From a checkpoint of a small transformer trained on Wikipedia.
Size: width 256, MLP 1024 squared ReLU, vocabulary 1512.
MLP neurons of a small language model. Each row is named by its layer, matrix (up: input weights; down: output weights) and neuron, and shows model dimensions 32-95. Each number is 50 + 15 x the weight over its row's rms, rounded and kept within 0 to 99.
After each neuron's rows, "fires before" lists the tokens most often just after its 100 highest values on Wikipedia text that the model never trained on.

L10.up306:47 53 60 40 41 54 63 41 48 45 55 64 51 57 42 41 54 59 53 43 58 40 40 19 34 73 48 62 11 35 50 44 53 57 91 00 86 51 36 58 67 02 68 60 51 41 27 44 21 57 51 58 63 37 46 58 49 33 27 65 52 56 22 76
L10.down306:54 39 57 29 25 24 42 20 79 29 51 47 34 65 28 57 53 69 66 48 45 31 33 24 36 68 63 57 67 63 62 85 48 77 61 26 67 45 43 54 44 60 42 39 52 59 73 47 70 68 45 61 69 29 40 46 41 20 27 67 57 54 48 69
fires before: "z", "0"

L10.up801:45 42 35 35 38 45 51 77 48 34 41 29 59 56 40 32 47 70 47 56 76 45 38 69 43 59 36 53 68 39 29 55 43 44 44 42 30 26 52 59 52 37 31 52 68 38 54 69 79 32 35 60 56 40 45 44 52 43 43 50 45 36 39 64
L10.down801:34 35 40 38 61 53 56 40 48 72 60 63 64 56 60 74 37 46 54 53 50 62 49 58 49 67 30 47 63 44 56 40 34 62 42 27 34 44 65 41 56 45 63 44 63 44 45 68 65 49 00 43 31 61 25 18 48 37 63 48 40 78 38 39
fires before: " ", "an", " T", " Total", "q"

L4.up1003:52 49 65 48 57 38 36 45 56 37 44 68 48 44 51 61 60 49 49 76 84 71 14 54 47 55 63 55 39 43 71 61 55 21 85 10 63 57 45 34 45 55 66 34 21 45 50 31 61 55 34 58 71 48 48 57 57 51 48 70 59 64 27 57
L4.down1003:64 80 59 46 30 72 64 54 27 62 59 51 77 39 40 39 52 49 67 56 46 45 64 32 31 28 55 52 37 32 45 73 73 53 59 48 34 54 89 81 68 55 47 87 75 37 37 68 62 41 33 69 65 38 60 42 44 61 46 48 24 33 68 45
fires before: ":", "C", "a", "t", "m"

L10.up999:74 47 20 36 59 49 59 49 60 30 37 60 62 56 43 38 72 68 62 77 50 49 67 55 19 70 04 19 56 27 63 33 67 55 28 57 46 52 59 57 25 39 51 40 53 45 58 62 30 67 40 37 24 29 12 20 51 46 47 34 49 45 51 60
L10.down999:36 45 51 64 31 45 36 58 99 69 42 51 55 47 59 76 58 31 40 47 55 73 34 45 58 70 59 63 65 77 66 38 77 57 57 67 68 58 33 51 55 43 37 59 54 88 60 57 35 57 40 49 64 31 58 87 40 48 32 50 70 59 58 99
fires before: " of", "000", ",", " in"

L5.up254:52 60 79 47 62 28 59 87 80 64 36 42 34 59 36 66 24 93 52 31 79 31 22 62 32 60 76 45 82 52 31 47 77 43 43 43 46 37 67 43 44 45 65 63 36 44 55 37 84 49 14 49 55 46 21 55 23 39 57 76 57 47 56 49
L5.down254:52 56 49 16 63 52 36 50 71 62 35 57 66 66 32 51 40 28 65 54 75 80 52 75 47 36 51 34 43 47 53 30 65 73 70 36 50 32 35 26 46 56 47 43 59 48 42 52 54 31 56 47 32 68 60 63 42 33 57 67 22 12 64 38
fires before: "ing", "er", "ement", "ed", "es", "anc"

L9.up83:52 38 41 63 43 81 45 44 17 64 47 63 59 34 36 56 04 57 48 50 58 56 50 52 49 59 77 40 68 32 65 69 66 58 34 46 59 52 56 56 52 83 41 42 23 79 62 70 28 42 44 55 31 67 32 74 86 31 69 72 23 37 46 44
L9.down83:40 53 62 70 44 51 45 54 47 62 50 16 57 65 38 54 19 40 64 61 60 59 46 51 65 57 66 54 59 19 72 67 77 61 53 48 39 49 43 27 58 51 27 59 41 42 44 40 51 50 63 48 34 52 83 54 81 51 44 61 32 55 45 64
fires before: "ated", "ation", "ative", "ate", "ating"

L2.up295:47 51 75 45 55 64 46 45 71 84 40 72 57 58 54 56 69 41 64 71 62 53 29 60 31 39 29 48 64 12 71 12 39 44 48 40 51 50 15 58 33 42 55 61 52 38 63 37 35 62 66 28 57 59 48 57 52 22 38 74 39 41 51 39
L2.down295:65 63 53 45 43 64 45 41 58 43 63 55 50 44 32 61 35 19 45 43 21 73 55 44 61 29 26 55 93 44 47 50 39 56 46 86 82 35 43 38 60 40 60 51 51 42 46 65 53 30 78 76 63 45 50 53 26 39 75 41 40 45 58 59
fires before: "ion", "lish", "land", "ular", "ist", "im"

L2.up11:66 45 47 39 48 51 78 52 64 75 49 57 43 56 48 64 42 58 63 50 46 32 52 54 54 47 81 44 60 38 62 68 19 92 22 70 60 73 63 64 43 52 35 34 53 46 62 56 51 50 75 68 46 59 59 79 58 67 59 54 44 33 70 31
L2.down11:47 42 23 37 51 32 61 52 72 58 40 48 53 69 49 55 53 23 93 77 31 50 63 60 46 73 47 56 61 21 39 58 78 60 74 49 25 54 37 47 44 54 69 53 21 71 65 54 66 56 66 55 34 66 73 58 61 51 56 66 48 26 39 11
fires before: "al", "ated", "ation", "ural", "ian"

L4.up750:67 61 60 65 50 42 64 31 63 41 45 41 26 54 30 59 50 65 42 34 68 66 58 54 25 72 56 32 69 49 47 58 65 48 43 78 50 25 47 48 25 62 45 53 59 39 37 38 61 42 46 44 54 32 25 32 42 26 49 57 44 55 60 61
L4.down750:38 39 30 18 66 42 65 27 63 62 69 44 39 70 61 48 58 53 75 31 42 78 55 62 42 59 69 50 28 53 65 55 44 71 46 69 44 63 34 34 54 54 44 38 37 22 58 74 55 38 40 52 57 22 57 43 40 00 57 45 45 39 94 52
fires before: "ed", "ued", "ing", "n", "es", "e"

L7.up80:39 36 60 51 43 49 49 38 34 52 35 46 53 40 23 53 38 57 47 79 34 56 15 44 57 24 32 27 47 76 61 49 29 41 51 52 64 43 51 62 67 39 60 32 53 44 48 32 47 59 37 42 86 62 76 48 54 72 57 33 48 55 48 41
L7.down80:46 49 51 51 65 37 25 55 27 28 63 16 35 60 47 60 65 50 23 63 62 58 51 74 53 45 52 29 50 61 69 64 51 45 56 50 83 55 45 49 31 24 44 43 26 53 64 40 21 58 64 65 37 73 50 57 65 46 67 39 32 55 21 51
fires before: " ", " –", "ric", "ri"

L2.up399:46 49 34 47 55 30 72 61 18 17 54 41 46 44 37 53 43 61 48 49 43 53 32 53 61 74 21 88 64 49 22 54 39 55 72 42 68 78 46 45 38 02 68 50 33 21 55 57 51 44 34 53 50 40 49 39 49 62 26 49 45 68 48 45
L2.down399:28 39 62 37 22 35 59 40 52 41 62 41 82 48 24 87 77 65 46 55 67 56 39 41 44 64 68 67 55 45 45 52 62 72 37 51 44 45 28 67 47 52 66 63 51 87 40 51 34 54 72 73 26 61 76 70 48 49 47 28 22 46 40 53
fires before: "y", "in", "uk", "h", "z"

L5.up53:08 45 50 62 57 43 71 59 61 48 49 87 50 63 68 58 40 76 59 29 62 61 41 37 64 29 86 49 64 51 50 55 59 42 48 20 73 56 52 93 57 59 89 30 52 44 42 46 55 53 43 55 34 33 14 78 35 61 42 65 69 32 52 48
L5.down53:35 53 63 36 39 23 39 49 71 74 37 40 39 51 51 99 65 38 44 64 61 28 55 45 58 42 59 74 55 44 26 46 56 46 69 50 27 63 48 43 67 57 38 65 74 39 66 50 38 54 41 38 50 57 50 72 56 78 50 50 56 51 42 50
fires before: "ion", "ed", "ive", "ing", "ions", ","

L9.up1016:66 67 61 53 46 33 40 32 16 53 43 55 65 47 51 47 59 73 66 25 70 83 67 47 60 52 65 27 13 40 52 34 59 70 21 31 41 34 41 49 50 61 58 42 42 58 38 38 35 52 36 36 52 48 37 61 34 42 79 35 72 38 42 55
L9.down1016:59 40 65 52 47 21 59 31 45 76 20 26 50 62 45 65 26 40 52 14 60 58 93 28 60 42 49 67 61 43 67 41 73 64 48 54 33 32 39 41 27 41 61 67 58 55 37 70 80 50 41 58 61 60 48 69 26 27 98 36 54 48 55 53
fires before: "ing", "es", "ings", "ten", "re", "s"

L4.up184:47 39 42 58 39 67 58 40 34 58 77 50 27 71 43 39 47 44 44 54 35 75 43 38 53 59 28 51 43 26 54 50 36 42 52 29 50 31 25 53 33 59 28 39 39 23 68 45 53 20 61 60 59 55 85 43 22 30 65 51 72 50 59 34
L4.down184:77 52 45 65 37 52 63 57 60 23 64 54 44 71 17 30 59 52 48 48 67 42 36 62 31 53 44 42 31 55 31 59 42 85 64 45 44 51 54 31 16 71 43 46 54 47 37 63 54 47 63 73 73 49 36 38 46 49 69 54 66 55 47 81
fires before: "ry", "lish", "land", "y", "ine"

L2.up55:53 53 79 54 63 42 81 45 54 30 36 36 49 43 40 71 56 42 77 55 45 38 86 41 67 44 40 31 45 36 76 47 60 43 58 44 69 79 54 55 69 52 65 41 49 40 57 20 35 36 54 52 77 46 47 67 38 42 43 28 45 74 32 40
L2.down55:55 75 58 46 33 41 30 45 42 68 57 69 61 34 58 44 45 43 73 28 90 55 59 27 36 31 45 29 34 24 52 48 45 68 66 22 37 55 74 50 42 54 58 59 56 11 35 54 58 58 34 64 54 65 34 63 50 28 61 57 22 59 54 54
fires before: ":", "C", " |", " ", "="

L4.up776:34 81 29 29 72 55 43 79 62 43 71 40 41 56 48 65 38 59 45 58 37 54 73 70 48 57 43 51 87 40 63 48 70 41 28 12 50 46 80 49 84 56 68 44 26 54 47 59 56 84 46 45 54 55 38 61 55 67 52 47 64 70 83 73
L4.down776:51 51 47 65 72 52 46 38 51 45 56 39 57 30 36 32 39 78 67 51 67 50 36 71 42 59 40 27 50 18 61 34 58 45 44 60 64 58 18 30 28 89 50 45 79 70 48 37 48 73 42 35 52 55 65 60 72 62 56 50 36 30 73 47
fires before: "ed", "ment", "ing", "at", "s"

L2.up571:56 50 57 26 35 35 59 71 67 50 42 62 58 42 44 57 71 59 30 47 60 32 57 64 44 61 36 48 72 46 59 57 52 51 60 24 45 42 49 39 49 39 31 41 42 58 42 75 77 40 35 33 42 44 15 72 35 48 44 51 51 33 23 35
L2.down571:52 57 88 46 62 67 32 34 71 66 64 50 60 64 38 58 71 22 27 51 33 21 64 74 40 45 54 50 41 55 74 43 41 54 61 25 39 42 57 24 39 60 52 58 78 36 57 48 64 68 52 54 44 28 36 70 51 72 51 55 48 72 41 57
fires before: " ", " in"

L4.up679:38 52 55 59 85 59 65 41 58 59 23 66 51 64 61 70 30 45 56 36 68 60 33 38 57 64 51 43 69 65 60 54 39 80 43 66 42 39 36 48 38 48 31 48 45 60 66 41 46 40 69 38 61 61 38 45 49 38 57 70 40 54 54 73
L4.down679:33 57 47 46 51 24 33 49 66 44 42 22 40 66 16 68 38 29 68 25 53 48 61 54 54 50 47 38 49 35 20 34 49 55 41 36 46 59 34 34 41 33 59 40 49 54 41 61 59 42 62 47 56 51 60 40 35 38 33 50 45 40 53 53
fires before: "ice", "ed", "y", "e", "ices", "ating"

L5.up297:27 68 44 60 51 52 62 84 61 30 71 46 51 54 35 66 27 89 66 56 49 37 52 40 45 67 53 50 84 48 54 49 82 57 50 43 55 59 59 66 65 49 62 45 26 45 62 63 59 68 44 51 44 59 34 32 43 67 63 64 42 18 72 48
L5.down297:55 70 35 56 62 50 60 20 85 62 43 21 57 43 63 59 17 46 49 69 62 59 63 63 57 47 37 59 75 23 23 59 34 42 66 64 59 55 40 36 48 68 64 50 41 51 63 46 47 41 42 29 49 53 44 23 64 39 45 30 36 44 58 49
fires before: "ed", "pt", "ut", "ing", "ement", "ution"

L4.up6:54 37 43 55 43 46 63 49 51 55 62 61 36 77 49 53 71 68 51 32 52 58 50 56 56 35 46 56 75 42 52 04 23 44 43 54 60 66 42 50 43 43 38 42 65 48 51 32 46 58 70 43 65 37 45 73 54 49 69 64 56 48 52 21
L4.down6:54 54 57 17 36 82 44 35 43 55 50 64 60 41 96 64 37 66 62 55 37 46 48 52 29 41 35 40 31 32 26 41 40 49 64 36 47 65 36 55 34 47 49 61 50 58 62 22 48 55 99 60 35 74 63 71 52 43 54 24 77 57 26 55
fires before: "lish", "ine", "land", "ra", "al", "l"

L2.up386:56 25 41 48 50 48 49 52 47 83 54 46 35 49 53 61 56 59 40 63 34 40 48 43 62 40 45 70 46 11 36 24 37 52 72 33 37 92 41 77 25 35 65 47 41 37 62 33 48 46 71 47 56 46 53 41 39 41 69 49 53 71 73 47
L2.down386:69 33 45 34 34 50 44 14 43 41 37 41 22 43 40 33 57 54 41 59 49 44 63 59 56 69 55 79 56 44 60 41 59 55 97 45 46 61 45 47 69 57 09 35 47 15 65 35 64 31 65 58 49 78 54 53 43 28 66 71 33 21 34 48
fires before: "n", "ine", "ist", "g", "lish", "ical"